Weights of a small GPT-style language model, trained from scratch on English Wikipedia.
Size: 12 layers, 4 heads of 64, MLP 576 GeGLU.
Architecture: rotary positions, biases, untied embeddings.
Training: a variant of Adam for these matrices, 416M tokens, 6353 steps.
MLP neurons of a small language model. Each row is named by its layer, matrix (gate and up: input weights) and neuron, and shows model dimensions 0-127. Each number is 500 + 50 x the weight over its row's rms, rounded and kept within 0 to 999. Numbers have three digits each. A neuron's up and down rows have the sign that makes its largest values positive.
After each neuron's rows, "fires on" lists the tokens most often at its 100 highest values on Wikipedia text that the model never trained on.

L5.gate240:521509557464491468544451484475570393639384514546491499549560564478542592492567449503546513552425458477480525539436417558545441478447501351542487391473450576481464477475487496550480533421572489515533516495467427503558560521498394506490504446590567503398523407525584490481479454508509523463502531613454519572594498503473430439538583375523506526621500510470485529518465491529534553492502
L5.up240:470581624492516547506530574555473485635472542510500554515488525506457447606536550548481507533531484534582512519500409491519450569457456460412599525488509532539489589471432445465513420538496540549470494462476486518503456456400499461534547563511382410485495584420575534574466493473503516401604481513587497469549554475606458419525566483543552505549548500511564520424483521499405499523504
fires on: "and", "ab", "m", " record", "er"

L7.gate328:468485365520400536468425516517544468592451414526475501403493383587492496493467564528441490485478469542517523365435582455500510494374381486505451437516628616478484537482600491489560458527586401540458533612474518456538540436524448447450486521462456395478475483470525533507526434440495470552510476522418545485450436527532454478530598481492484500539531623460534536552525462488509501505575
L7.up328:491499368441577447518478560508578477600486506564512459554460458430518498538554566604470483475512502565540465560567483478455487431484521553515551589464534445401501499497593545454504476577563506483539451522404467460513518408465455509512531556489486482477435475495432498525494519515535514478502508511498465516533554490407470465533465504488502524464549516472490559594490582405574586507464
fires on: "I", " I", ".", "H", "h"

L4.gate417:530546453524465538553531491522383540505476460443478546540581418530542462418517554485401468626482494451466430463525518442375497572431546544513541554438509562423430497517452501546522421531566461587537461528550557507432510435551498568529415521510524467475508545492437450584469499466409582455470474518497482509565464606525598514443476525507519471534530545463485492512492548510440482490458
L4.up417:432449531518515622544595414508520504484506479431523508603532491494585545458480462500506448528546565579462530554563532556477526544425454494529546557668527498497545494490382464495440463433493506572486408513544450533482550411511479604483442534450452539545488544480455548547552492455475497477538495447505494497518450554502479516455523447518453501515394495507460580541607584469539549455495
fires on: " acc", "D", "ep", "im", "o", "cc"

L5.gate455:560550450493570530550459551435455539580481474552514477484584556497535469484605432459375437551479494530524579442540493478508517511610434505607517589514500626507506484570504519462518460480425477548466448564497526458539582482544390525435527568460553519480508456507487515526494533457505562471407500465494386483479499453558501562378548470416461560470629493579563474520594561523500542568511
L5.up455:503533497507546449515559497532424554513573473619478513560568655494496514551517472659467558419521329511357495516563404528509490601514483510436466470491491632483456535361479488550458469488524525479463449468565544520461438538535468514500470491433498564508542480539553502494463406527527545466421410498523453533488481517545459485408505489453521439479477498541542484544527582515519528449444
fires on: "e", "l", "er", " m", "ad", " where"

L2.gate102:487604432538483542506423390504467504582492533558551445504382474453497525549436493423512436491566475494459466565450510513563658547456495575577530458468415533445443499459494515458473489533555426542495442565545551511630459485477539591476573392502528502474470583426394512482511485545574527396471480507447498509499447543539492541406387511431482531520526579577537498510499436468537485496547
L2.up102:578520399560503456528468487486576409436444550544433473493468415373441504484506565580609552547494509517471515546439587526444516380454526515515563506498407493507442542470530406455576489418551552502501541445446435460545502488446411477618596474491461389556430521493612490446450558551463453482548552482540486465648454483506547511555466431501516514529561532457438475433421409442543502460578
fires on: "us", "ree", "a", " un", "ius", "ata"

L2.gate332:513476471434452525461514452508609422544533467573521528503474492502426470484482524589559534441481486471557529391611482515492463366473476531517476398501532546528510599484480486460464470444465596517545461595410492476497414444496550505484531565483477473483577422553483490529485545513461502561519508424598376452496450409486461450496490428464430532518491457544496407480513561412478562531455
L2.up332:542591423482481545453509452543483490603476483511447445522503553593499567549456503484429447518529516507558521426527441527464524606528463521573503408495568491482524469430492522582456540509529462589441446485530533445535572469556609513478483492532561575464489464504452483527525480475515561425385486531483433506460560440543560454525549434421524444381455561548548569519496467483497524566479
fires on: "h", "u", "ian", "ab", "ey", "ia"

L2.gate409:572446506487487545479542568461470500637482527437498539561486505509483487494552548476496484505455469522472440484468436570490551483477543543651497456469492594475530596480547551492451534416505437587459535526548493497495471488466427532552417472465499435395352566448554534467532573501539466507518543591496495552478556503573515462490479513535409532467504446569551489437482517511502522462453
L2.up409:580490453509407521486519534533479507500447535384492462542466560600550419476489514484530427483520431551493458494457566577586510475483581521509450480463563583497524492620552512483450531446515457495441486502563538581454399454410477430456362496548524446481490490493529481449513422460523435556556448490512498495476479601486535451494562483479463584420447440461500417456498549513501548464446
fires on: "ass", "az", ".", "s.", "il", " success"

L5.gate436:551423420462409403548365502489490545550501452427457539512535556546468513432551429466460476503589478457399543451453431472472496444482488566555488465461455512419498471519519578528557516561466472486467428584541479476479542450444414568480468480487550552437491574568526448439546463496541576536492515534546532533507552585600495455418532460494457539478531501562571447512596571384501518447516
L5.up436:486474442564542420654465540547496532498408516471330554456441534543491582503499461512469579454578530544474544463542445479493518540504509582531487476515483478434518571411457424555497507539521525428435433630528517506507549507410480495547419502463499437474551529501502506422519464501574427522422514495542566489544475530498499504467471449491544473557481461527512498563633514560500443455427
fires on: "il", "l", "ro", "it", "re", "ad"

L3.gate185:555441415480471452502543517487506468544494518508452532554494497566572472438606525507422506527532456504365570527441514526447520432362499530476409569526523383492473587604584502552523580538582471461443485516489382427534502512468438558506389471482509526518412559602489501480523467532487434482480465539666532483510550542576424523472552498502462538518475498438472478507576517503507508416484
L3.up185:466612378483491476444450540471519477533524560502561421538518497513443528530390473601471436500621516501487475585512506548518557443372495459482504476538481462553554457506462463427427514507554441556486458487615472525476459536473477445482423496562508456498497509517440523394530497458577431494664490473460462517535520468544475552418538540484449562468522535476494551504597621467575484498422
fires on: "."

L5.gate75:491526461451510607540448405503490563524426524437442467473429550546590472566515478429523540445543569415498511444442498455525507464481519456466547550438459567531365451441490473450594544511508528502556442580455529439519514513470467480543537527435533495514483542589492479409460475644531508477484577501643485450425503466616502421500566463561526470452543505534507541510501546473469517562516
L5.up75:453536441514531480523564500520463462574518510488438602583560506439397506513451546502489620498450474525511510407544612440530561404452465434486513460443477609519546483434542428451554540417539532522558451546454500473505458362432389445537535477448445478531386511534538450488593508554466459540587515445475523490472501539561517570493508496407505426549532570506571458557513519450506449479522
fires on: " un", " Un", "n"

L7.gate310:517482486531455587512506395499480518478520435501489453581545514521507507464491491473512538478393500570457579493474503422523489455417448492489301506530425476524478508546563490569504608455529508501522469543619502516521495552511426435488503533422421523440480503596518484460486541503521485437408513655576540523488510537493436436476607453504447547556543586515502400469554535483486506441487
L7.up310:437575474426420604508524506456539490497490442547446510543471526563455548414390452489468500466504547503497480527551540488463482479442563558554505381488442448499408432494547569501476508495563483405539554570525601517495467591613451469568426541532470489533435438515484446580497515525409620489484543469504481480462541550532537494433396437491524497567446596478544480486402499489431623542504
fires on: "et", " Mon", "o", "on", "2", "ain"

L4.gate404:523501452465420543441452481509501467565592448543509426614469467533506571474471490515550505497515446424468497464469536408456493520473394510506532524525448563509524437568545470473524384444519523516529478427495454441518423543568556462547521480434510497414546503437535587464383454461531414408465446551502455516443452589592577514410471542420498565559518523503548497418493506461475517378568
L4.up404:468525565486480503555601491539468542488436379497523472435516478542463457444438518504515500453445522413518387438448484499519518467483546503551458461458408578462582460483445508433480456436531541474488418532475508522371479504522506443561414480472470586475498353510589513519518485548441472468540428644473409545493477497540484594530549549497568494477553463440529540530523513524493398479476
fires on: "it", "he", "or", "ot", "che", "om"

L2.gate267:517547488470606411539516472548616499614521445457540458453531549438444490496371567565403580550500492470513427527537563529499465500446550473469541340485612526515518513529478548457502517349484592615460488481492503613500420478430497504523499507533490522423456562573436535540483448515457493478514464452480463411469568472498488483506535558492591455490510479455488549504441584481563511522456
L2.up267:545411449487492475524482448484484491575513509590559478423574522512411478516419549568535515568521398485496468472572410548419503649455521552504475523505574547503456522507558531484467523454478487543444416479592462510587520540550476528504511493484463477519350430594479573503536466510410500479485405540537499557433523517599545560487571482470494503478573542467487528416503505499510648535505
fires on: "us", "ra", "ab", "ing", "ate", "ey"

L2.gate507:476430532560537497419557454533520492459555523484466490545546510491537500502460494524572439560528426537482477575571464432460450544508502549535434481495483556612416528458585579487462506547488534516610463508488496590490534441516504578556366431508492559590591416504482510508552452613553485466484463480476444480427426508531554453397450447407512475504492446532460526488538474538477455465645
L2.up507:402494450524578476457451456568425544453492506556508428573446529436640532444522637493505541517474562537502531550552511569501520497440570417365511438510538462540536484459445480407432533608548451537548510517425513457448460521560452492631560431553499591495548502470473519527469432509533519605547539444517478435476463528429541509483465479494481548412511494467465549466558519391572523465491
fires on: " when", ";", "e.", "ough", " by"

L2.gate247:520464481465557505511457424498454440461491551464507555575495534459494581571496500520335448489478448460476574516485533549554453456375495455670513562490471541482473433451488550460515566576519409538504457405529433561557510558577527589556479423556573618387447512529513544511469470558541472519490552452528554438500596464518545494503502501495456492399512564540588545471465506537408551559577
L2.up247:540532543513502583519506493475473466551472580549556463521513556506516568509512449547599484553523525500424571404486451451522472464502450493520490585454615507560502496455480501566495408474504552473557568554507417449520560482505430475495499440532600482476512482479484528498528487516490494452471485470502528516468571510409414531488505519477468533416522511593437535466459513380514560574560
fires on: ",", "ation,", "s,", "es,", "\",", "e,"

L4.gate18:500525373450469355446548445507495492474509431499464547491586491468393454530567482464508506522436420541440528552466497596485435491496462440499415528447480511472480512493608571536526585433620458499474523584577555492550491513476371445460366487557563542452478525549508436454514486520510526540511431491574561507500541477446524531501532458555452466580555577471468483526541531499525522432446
L4.up18:491469524483488436507469448508536464562532531573470479485465568488484536479602464541483518579524448500503532468489465543510506445508505401425430526507508464560517483520500486458461419536419483521498504435462410498458483513437512575610471530488536466491522555507532551428494411434493456497477572454536551569476476497484447530422527538480497532492462445465350569525603518506479514431526
fires on: ".", "h", "w", "amp", "ah", "ath"

L7.gate534:467438464518464529533515472542448521534473477460524486492590492538535552442526412503497420528591454424482435576472552483508545563491511529466567531587500468526493427480544482466451439548487514548576524581503463409468520516401532532454392507654365509482562512501419430520550498539443497452436435596601500375508526489498592560505491493515514475482583499464420523532458601501483443519462
L7.up534:450583462454492544455525572493522422586504625558515540538521443478508491563489485473591452432559527491501496508499559569451535525475442533546555505513513505478495513499585458452441466470437492565560530515420502429546515506502518514491541517450561479418517449459526429494573444555465529505453460422417583481613448444432541587477525490432555476511413480495505528545548466471533408436500
fires on: "s", "ed", "t", "ing", "6"

L4.gate242:505605409425466501460458505495472459580492356498488543527474545545404488522585433416496432544559461532517535547519438548478519507518428385568543532539506458523341437459408489556573474503469504515500584516503483505571539520453522566459530568508471521478511530506543536581530400414537509519476517537489410487477589469543539541492417463491495516518573461423571508469544516519552548526450
L4.up242:441562460508452515485528616498471483486477561512480451509425503455437502562531448460598549513520605463436421500560550546550524491538510504558578425519466390505492494492513498564549439511434499576407564572474624568464465514583509482609540513571404458556489496490487485467501499513467598517550528367442505555513566485471529597461497546493537460443404439432442558532464508476526448454410
fires on: "ar", "ing", "t", "it", "w", "al"

L2.gate174:507484497489449534486663494467487563511558348449457489489544529463460446493447401507498430510445551529418460469537532556350531477426428509520534518533488422533440542510539563490530557535575443574448502468515543459447581478488449560543471404500440510507460480541450516532510475487518508492444584447501475533531486586490484466499467512439415449586477538494499507524518624563404438505461
L2.up174:537518579519474494494545413524457474550458429456484494460605463502599495525572440488518493404547573479467521504459507461499489536461515435517553511454518483328517494513560544573524523428431465628464493490510569437511450454521510529496536522471501566493517552485474495597460403473426466450472484569467493586491589491484453478404485588545469499510541584450482584517431533573486536599494
fires on: " act", " term", "ield", "ol", "ough", " law"

L4.gate406:504545416448529504497499471511384491512485529366540464488526490521501438485554477481428551540442450488506476486442467515508536581419512432512534500498450567485523576541554457607554553508528468557468560549599497407577438564473493517553450503487543516472504543470447521436470560447456485526524559585496561562478599497585620451552448510553579524470599556446495496499506599617465485483514
L4.up406:443525461479508539501512521552506511430511500464587445546497480507465420482510601485540559550537513505502552502580543595446404529434481514381485410472462497425538439558515512454477532531542506465417494463457553510430502515515416509459503598510474563495470539617597513497547480616517540468481459506494520494551493546509526643471475475521334502496551439426571414564446493480430555470565
fires on: "ow", "und", "is", "all", "ff"

L2.gate162:554537422487551462524519529524493472449518446481539577500477517463393494481439458535574428497481442525495482539463490569390585460429458475416416471507472410578510565507505515448529525494575487566482543553427551468494504430417462529500481455446439549486474460586458565498567541472416533543509474500574419511531493519459516519515499368452479622489532470526451481568541562471475460549442
L2.up162:511555527517497486477519445513493441536562538462521534445398454529558542485521475428514420545607518562523406542434537543508500438536520546548498531420503534480573640573532489434506502502499502557391488430478522463477533446506516513538510441512516543532557508578451551517529505473565492488484479520514385508575462455509474565409447542433479573538477536501474612615458598450438393580519
fires on: " cl", " Cl", " name", "ield", " num", " term"

L7.gate545:497588464461524493490529444523355528546568481503445491472445422468486561395569448491548525438477478409432591411498451484530530520483497524556482525420537565452421448476496560480532528426459553577544560512595517519503536520560505540463582400533439500450492435427616513532439481504544483441458501488571490456442474564616482393537531492476501535387498472484604505437496455487396533520423
L7.up545:421543545439536459421535521434568561554463495515478565445554504475549588498477466608475474409568425515433439443466524458532577498526490505495524547502539514487435477656531474484524453439431569475493515580549485589498512557495529464472468546506588460491559541475492555541547561548409447473541468575513442494503528482423520512567485477514529495555342461498457490515508453570534425489500
fires on: "ro", " Pro", "L", "B", "ct", "N"

L5.gate275:429484512508558432439462469485470472512567457514574513527577499475537528546569526490456506514550433509426474514509435456505565441546525568561546583427541489483470477554512632535504503546580497450512520471431519444446450562557532545562449477484472494549418588674520494470527473529486478494567490389464428524411544496482531574484478494408472397434547538477555534539448596453507497461485
L5.up275:563598549439453491492524534500442460505503555456523545485479504435528488422438489509516560406448423452478511495399494492528477511558613497550508521469419572537447481542531494652458531449483473470526533603471585468441432626527487530490529524478455620523518469468504544541491442486535510551450455531527399539455455487482497497484403444525546549540562469436599426359470534503479562403456
fires on: "ed", "ad", "it", "an", "t", "s"

L7.gate271:624539530593577490585451499541475542468557525599501470485532481540527415484533502499473473394400542555495438583506498483467405500598542532442533511525479450478496478519415444517500471455474417376532612496451523463451476530395529462529492620510405454576390549477595428487535474426464457566531494541529534529470419460582459495480437497528506416461499522425502545463424464549468475481499
L7.up271:564539529530475490476463439453452466466431485513573496510445568510501456483516583555419414577546511569462541478508417422467488436519439606505406543469618520488436468475463445562500531513540451453515423513529496465579542482431461500547530457461519527408432523542575457508572417528473413518530546556508477567463492499521509495462611481483525490537566516562495452551543493450471474515534
fires on: "it", "y", "ich", " present", "p", " Sing"

L5.gate385:503467534522494506461435514566557547546527472435527537574501526514460394534548539499538434472527405547431465482522428457499476603490529437481472524532526553542435518469381476407531527475580533609532426574562443461503563492578498594481484524446501513553444516514486471489480454572450557513471478496568542456515551445535451405464583405475482529547558606453563440562428452452527468435515
L5.up385:527501504561602514522596533534501512514501574492531456456524527419499458531503475467482536520457520447549472421497519620491596478552455510530479457507515375520472492584474395493508459559464627512490468433515569489535495546530520564552514489510495601498492460555512538479462547437570447483491497502483541561483417472486536522488597499484436452453537504463581521415495490534506422413635
fires on: "ant", "ing", "est", "er", "ow", "ice"

L3.gate277:474545560424470511465454529547544470544555603445481502447563421515431541470529440457568549500537412540495530551426541571586606486421521491566532553485521555552513498535409466503379432403509447508530487481495475373568441557474490492449487469495495521413478390393518500507538462493555517520513463640475444461580497452523422593563623497539506502499495549468395542558486479470508434497521
L3.up277:461539575536506517506514520518537521550485468500500512508503412570412456560514562499490485579551531601481599493557468472535475475507449486383460548544403458531538542489453505598526551494518492463490469402480531461443486449601477556516437518580431550465477460494487504461497521543421533549445444473626460478473455429505410559587465517514492505623514471441589475542471480453474476505506
fires on: "and", "ed", "er", "ant", "ell", "ere"

L5.gate511:552542452511523548548481458494453540451540540520499478461555504557515483487499490518488461531514406421464472448565541543461543484559513485543591521467523476494580491496521481497563487547461415511459526527483412404498469595516520420502482540451445481425641443551483470535488451438521578519482551481546539488429599468522525507571538516506546505402574510582564536537504480442463442527681
L5.up511:574537411536411511479520503505541486495495476496512495500542456536496469490440422496582492567539555446506532489453478461477565417437489426473555594494454476476497517548453480552493432526602524568543584499518576478525499508474530479554489501536520501472512500478529495468561539522412522510532543608536484473483575450521520552392522533531508497498460526462538493492465577520551498491515
fires on: "er", "ow", "ite", "ine", "in", "ent"

L3.gate522:551506426587461548546450386505447509573502478427523538535453464516470517457449432501408519583535362514435461467480527505409471537423531504570484485507486503532475496480462539485512581496491516437497493602577491477584523422474448410468477501545439536515507543610490449584523529537423530456438564569542433458506492603512590410445628411471471551518538426583467428591546514463383545501460
L3.up522:533521487552435545460669471509523453416559598471471473438510455453500530464464538522441487432589427619393524519597534512457459522460505497491488559513440545492444528451427456527397508404529396447449544524584567523481455558446490608475468603480476519454515582443537561537546502454557475452518560512497433494502574557662526566518491454479510556576454486452467589479519520593416489489522
fires on: " acc", "ib", "cc", "ub", " rec"

L4.gate299:456455379501473476491504557522516481592595523477504522602490431389522490451434522464531518550499471548450489506561519492491563589482485442572526527476531485446414414433523539517511446455581484520477511511393476501435475455545468580561506474523489466511459485496529540544541497518409562515532495472510456481478560460562535578392399438496505485501543467481533411502569522385397566433494
L4.up299:507416519531505531503496498399540542492527477431507537516591517505514452552547553462579490495570507442551482519496463491394538464513412555532542487409428486487549444465538574540460536528516540449590565455387514539482487488502541445527449489384558533487529587430526497528494553521498514431451473414455499516443471542381525540378473422456454468516511526449548533578525392452577506434540
fires on: "os", "ak", "on", " sc", " Time", "se"

L3.gate29:495480500498415566562486482407471401484483523365445515535465420446480461454528490522424521522401506515453675568467596509487470515395481444482418467453448450442444475488465457535537620509516562516485576539578506512482527522497446550515480517502470491424593582468515429486548504536508549472522549552566502500501486486551483492537529459546483449511538519382492604522533467529518449471511
L3.up29:492442505498467474517428422515588461478455436529549455498517512525519630468512526550482565581483559454449579551471463454543526418543524408546555427443507637514533451481574528542449493439506485389513502483561424459481520444553446499530531500433613416575594425521596448441490470587537570410485500464487472459518422433524505558598411516467470427388460609541483550549570489488529449558535
fires on: "h", "l", "ct", "th", "emb", "r"

L2.gate387:554411526501575555564476519529466437400563495548469552539516544525454458506568479479519515473437446536471581545479461524457562463525453520477329573538456532471488496463534480508477564502493458369499499485569469544518514602393423509520423565375448485478481493565579506466576538455547427556503483522592464564517456553422502494380544470548488448582513513504451410464533486465501398458560
L2.up387:556478448490452538544429575527421493478524452492460507448568380472421488422574532450540465487586448555528478495407511564571593470467505474480544469569562481556293558487483489520526582490517482496500452470504563412571547518535503442531465535520374510407464506528514535495497535466451456499517489588502594516465553492464560524472493397449503505567498530521622419477507500541557478408562
fires on: " En", "n", " Mon", "on", "'s", " Her"

L3.gate271:506509442448592466508526547427493542506474476454516475512531550473475516431435508495443485569471456532573516490385569470466497601526443508453516491513424515506453602499453517558500447537515478508517485564505465500535534480397420562460498484503539557448426540499548467568507465460495499403481473553488529442463554455615556477455463521526518473474487529472535478480480533451446546508493
L3.up271:553556531493488498517522357511513559497481474423518545440514430567623560450417484531556423457509485422531494353538534476473462517496453474515607514539488571484420467453483543551552403488509531614483482487433479488521505480510557560518505554425558473499586542457427501508412420549455550435504514532480492497396424409556562491544445576530517570413617506499501503479404539472458505534420
fires on: "en", "ge", "ap", "ated"

L4.gate496:513536390507461553442549526543455529469579449551541480504536469459528475564524508502442431564481498503443443454463448428487463550423553428515483622472532469438490421483551540456462455490517461555483440546474477501464533466508448458568473454508496473490514455507419513581456486457589585443500456521562492506507457593562451573407491520455463490562480510594589588553564515475469516466512
L4.up496:488438475473534531474481490498564343540488476475497469517596427536623467531459482476527552509513402508486483519610588459509477497532479610545481449513518635482448563557458472533512451481533519489564535441501515560521490433476417566546518448499490490490502550461458527539471348556485469535491504539474510557530468441482506479478480486498494578525555467475424561429520430510458639460512
fires on: " 201", " 202", " 200", ",", "y"

L7.gate447:506547569510505515482548541559447478474586482491471388527490497438537470422445377487518579491516546455443656495578500535469500426512507462496439483402488538512450475438481545580516501542512471514520525402535486540553585475634432454445558395558452493517509411499506452492522487559615481514491621572532456555496570568544540502423546510555459480426514531529526569449505519514444478454489
L7.up447:440531448483549490483473391535550549386566357466462545496515491588506534530442482519470531494442563569447527513492490511472491481583441583483553509486474475528509438543439442394513561545439609500558469452464427502449537498541498456489541541478574383499549500522534527481551424523572476475498469392581625556606561533477526507574360522466423461444496531441513490576492480518464454514437
fires on: "l", "g", "m", "r", "ill"

L3.gate54:556517502487486514493575484464433547540588544457504483400558547509474457527558529420456386604525511546407567470488422483490488529514533396459415532444428507527443518446478518476426454555524466488389564480524465444594563456409405519518505474388525554473431562424527523546536449512585527530442520526522507445515513492507531489461532525550569453497578431528522433466443588515519553441485
L3.up54:493446521442476514503560520547519455450474598527546517515437550527468511411417434466562583404436469448518447430573476555495512537526413575488471409476514513553526490506537550422600504509491505489510565485512460580456537538474455592421466483539504534403511415431518522569579404535531535475447593589482443504431535497495613474417422587475562460446547466405447481553461460516519443545467
fires on: "in", "und", "ew", "en", "ap", "B"

L3.gate216:423609477567465585499552387483462518516539464469546367535429548497539492559415524469531544505487500349505448443475476536491509471500495374557523464415509559469490576451506479527424584481502331538356551502570522453600430581430552500521503575460572573525426482540534515580491414620428477496434514533541517518452491495499609534468396504538468488399512494506520550518479464495482480489581
L3.up216:434468522474523506545545438494566520425581391595528489512424579543527490505527468563446512549564559453497440482568487625510495486480497567544511551532477630534461509477571573483536566518496488503594492479500527472459503445471530545521565508500585450451487525511507516435531560495488400380433440398483595513549470524477573453561447477509476418472428490612472435521466516525522578494489
fires on: "ad", "ud", "ak", "les", "es", "out"

L7.gate538:455439383516473459523481458545468547565555461443482506452494445584473475466545500535530473482628408497477472442433447480522518483382472595539528520541473545477488462492517508428503467553474506617515452497459467460515515396523459473458428465540512447474502534560510488476593473562396504519436442600593375503497468548470528395447590477478522510547504611508445477570543588440468462503611
L7.up538:506529458476441498492488489533494520458471435541449548522378541477522475502594441472526467484485478593433543427577537508564501495494554432492528499525435517567473317541605493417575422541445492495555434557521499429487600532489507556475459496511480413507516507490412473527452567539483470545451479518521492522507530538526507451549492441544435515458484525483490463444553520388549509423535
fires on: "I", " I", "y", "ro", "u", " My"

L7.gate490:532592412476554536454473447501385532613454464467429519457550490528488515472548473577527500521528486573500567557441471449474489550486387546532467392584523567521399495504535507529556547475493533519508552444540495527508542463438515530523529530455444427352432449470544499407504593456446418507498508608591525567519575483521532464552463484519475483527492393515414486511594532562398425440460
L7.up490:514505469545538502434477463509460538434486489527501477506464480508624504503539555491572515543532455479427458473546486495468571458537580559526408440488518446569476408552542471445459498472595535518464443513474466538443509582482450460498449480507490642426486483563510530546437460447493496460543395466445512440550546618471430420526482487499559562512410498453451516593545549471513413519560
fires on: "ia", "ath", "az", "oor", "z", "ich"

L3.gate319:551505564456429483509479439477506473499569455539519438528520543533486549519552530408521562560544605507522546491583509400454483469438485461565444495527402496557495535486529510461502464542589454515557498435481512443490478433545454420481526472477589569399548503417549545500504461547434477367489522519494541483516451534444450451485484484416425500473507495485578477530535438515489496415661
L3.up319:466401514518492565441463533490363533387584427543482559464501518370505484536578529507501525467440409487516495457523433458484497570444573569541466451528485493474551496535493476467521629388442501593547533455524476420450437495426572504488492495482558489485520511412537537525497535472434518505544528534483489562506566542494505492484511588510463570524577567500514553485448481478437429423550
fires on: "ron", "he", "el", "u", "om", "ient"

L3.gate11:493506549524488459479564472460498515550417476380564419497554455490508447429621455501489451466566354480451474557497471483475464468579520517539509542505515540493372525472489559489469517471564538547512557577563401482614519563559524479522467548540545502489443452489365456540556451527428538456530605572524458413454525460535521493435454438513456510410515505471440439482450516494528539527432
L3.up11:540522514513556524487525534581584504457437574487430507497439392530462441479592460536577408563473495570503527541567412441501488543475553507499546504448449531490539535514497528525501526491429552455524503595411469491490513489537426545488488483594463495493500491496535447385488535482399557533370566557450493495539619488471479583518472529523454438552464547517527524499492497471448547479610
fires on: "it", "ed", "w", "t", "en", "p"

L4.gate318:521548561528512482528514458516444488540513531380567543426512493482604436553570521490411505537500453561550539494500493466590499542448480464444514533513528531463510533486502555542525372585496485559524574457449489496482432532524585519518593496469540643403482512516518484445485570546485510541551483500487553522456576612486590534547497521557626477428541627468478551520520560490505516625518
L4.up318:461551555480516528445510575441469544518521458483497584513498484603440388507488463441390546509578502482526433571508478425439543589523467582457533527562489383475504481500476542518538561455494474477478482483442444370506528479428463370577494611512454551528501505504443466492546511495606549561409518517523485464396555478567517494462389471588510490500475498497537527566435555481519506454548
fires on: "is", "ow", "o", "i", "ess", "ual"

L4.gate147:541542517491571569425491524505463476587572432531506563492496473475579515532493581513471481473489497553481540498526460492478580499502512498448518585486488563564625451549410539533525573582492500529436597483516489435458465502520432407597448578476471519472448493582525461483440447492502463553554531467497490428528596570465611525525521481491502463444560455446618423501520506453403542476461
L4.up147:550600513575520471448549435476585490517423438446567536595507493586463500505390539480445472511462428518496425399586506486374500527520471554538423478506545511562513518463473523503501581488589547572516546482533488624494528568509500568490378516556530548489496491448403530484529422455435600529523505483534438498496602464481546475529477545475426606482454481411534511516486469484469528533433
fires on: "od", "t", "ed", "id", "et"

L2.gate249:587523448590540503505502404546452488500525470503487536440488584435545477542597549501461457538552491465470503564490514482471559539491533555569480515499592560521509469459519508420533551477454537508511413463421556422602563534467473500549538407535569489493527508524428664482406460537592380410487442478583609526573544505459485378476475525462512546516427477511471571494441552562460514510534
L2.up249:484533492494515518451524472445505499563528548466511434499495562495509491533526514520513456611560529380477472459567552583516551485463490508555544500491531490512499520477492525501517439538562423477526498498456419521536549516494518610457433394550483513526488583533468504466515432579474540457478443483556509545462485481549510619442491489467354502465448533541531500463393563476450544572485
fires on: ";", ",", "e,", "es,", "\",", "s,"

L7.gate234:520540469413547528432560556473482475516481602361576482493526454473455516490559489481488455451513528525560499496449479411494534465541546521560547626494472479494507592422465481506488493397493484522480531536380470437472405461467514501557534514447531446513466504500533495473514456522526647494558493527375565502575547527483476532537549462565349469448530500450633508519530515436544552494543
L7.up234:485466509552506565505467596457474439464487453494601450476448578531530471417484449588531425494522448482485613495484485533465424537583493417458446532446451470503495508497490508437466429535524457559502534538491514509497495509469505412449592531483476465457565473505484584525540483582474449535539506515499446499512539516420478496490513542479473623464559564578521505469478510477491424514386
fires on: "ed", "ten", " made", "ured", "ried"

L7.gate319:387566526493505517453467501543528520653501484503550445527451486581507609522501517473472495455533512451557464553524526545489456466446533511604525581462536577526504514518420476484473564530499395569407494470435461553506528513524424465443514472445481517455604492566544539422525472442449517450542538481525450454523473572523487370547465536438455552378523416545507426480380484472475411506461
L7.up319:505538461535499502525484492574365555536540573493509587421527536550446532492466476489475437458509499397485399471486553539473419472493518455495450514478548513547527557446420493603585480506535452601471536471517489479521500492547588527521458501396581594510541550507495476512468461512535518588530542546478439383474499462382594435430443630523433512535546542489500446523486501481535441545492
fires on: " tr", " gr", "r", " cr", " Gr", " Tr"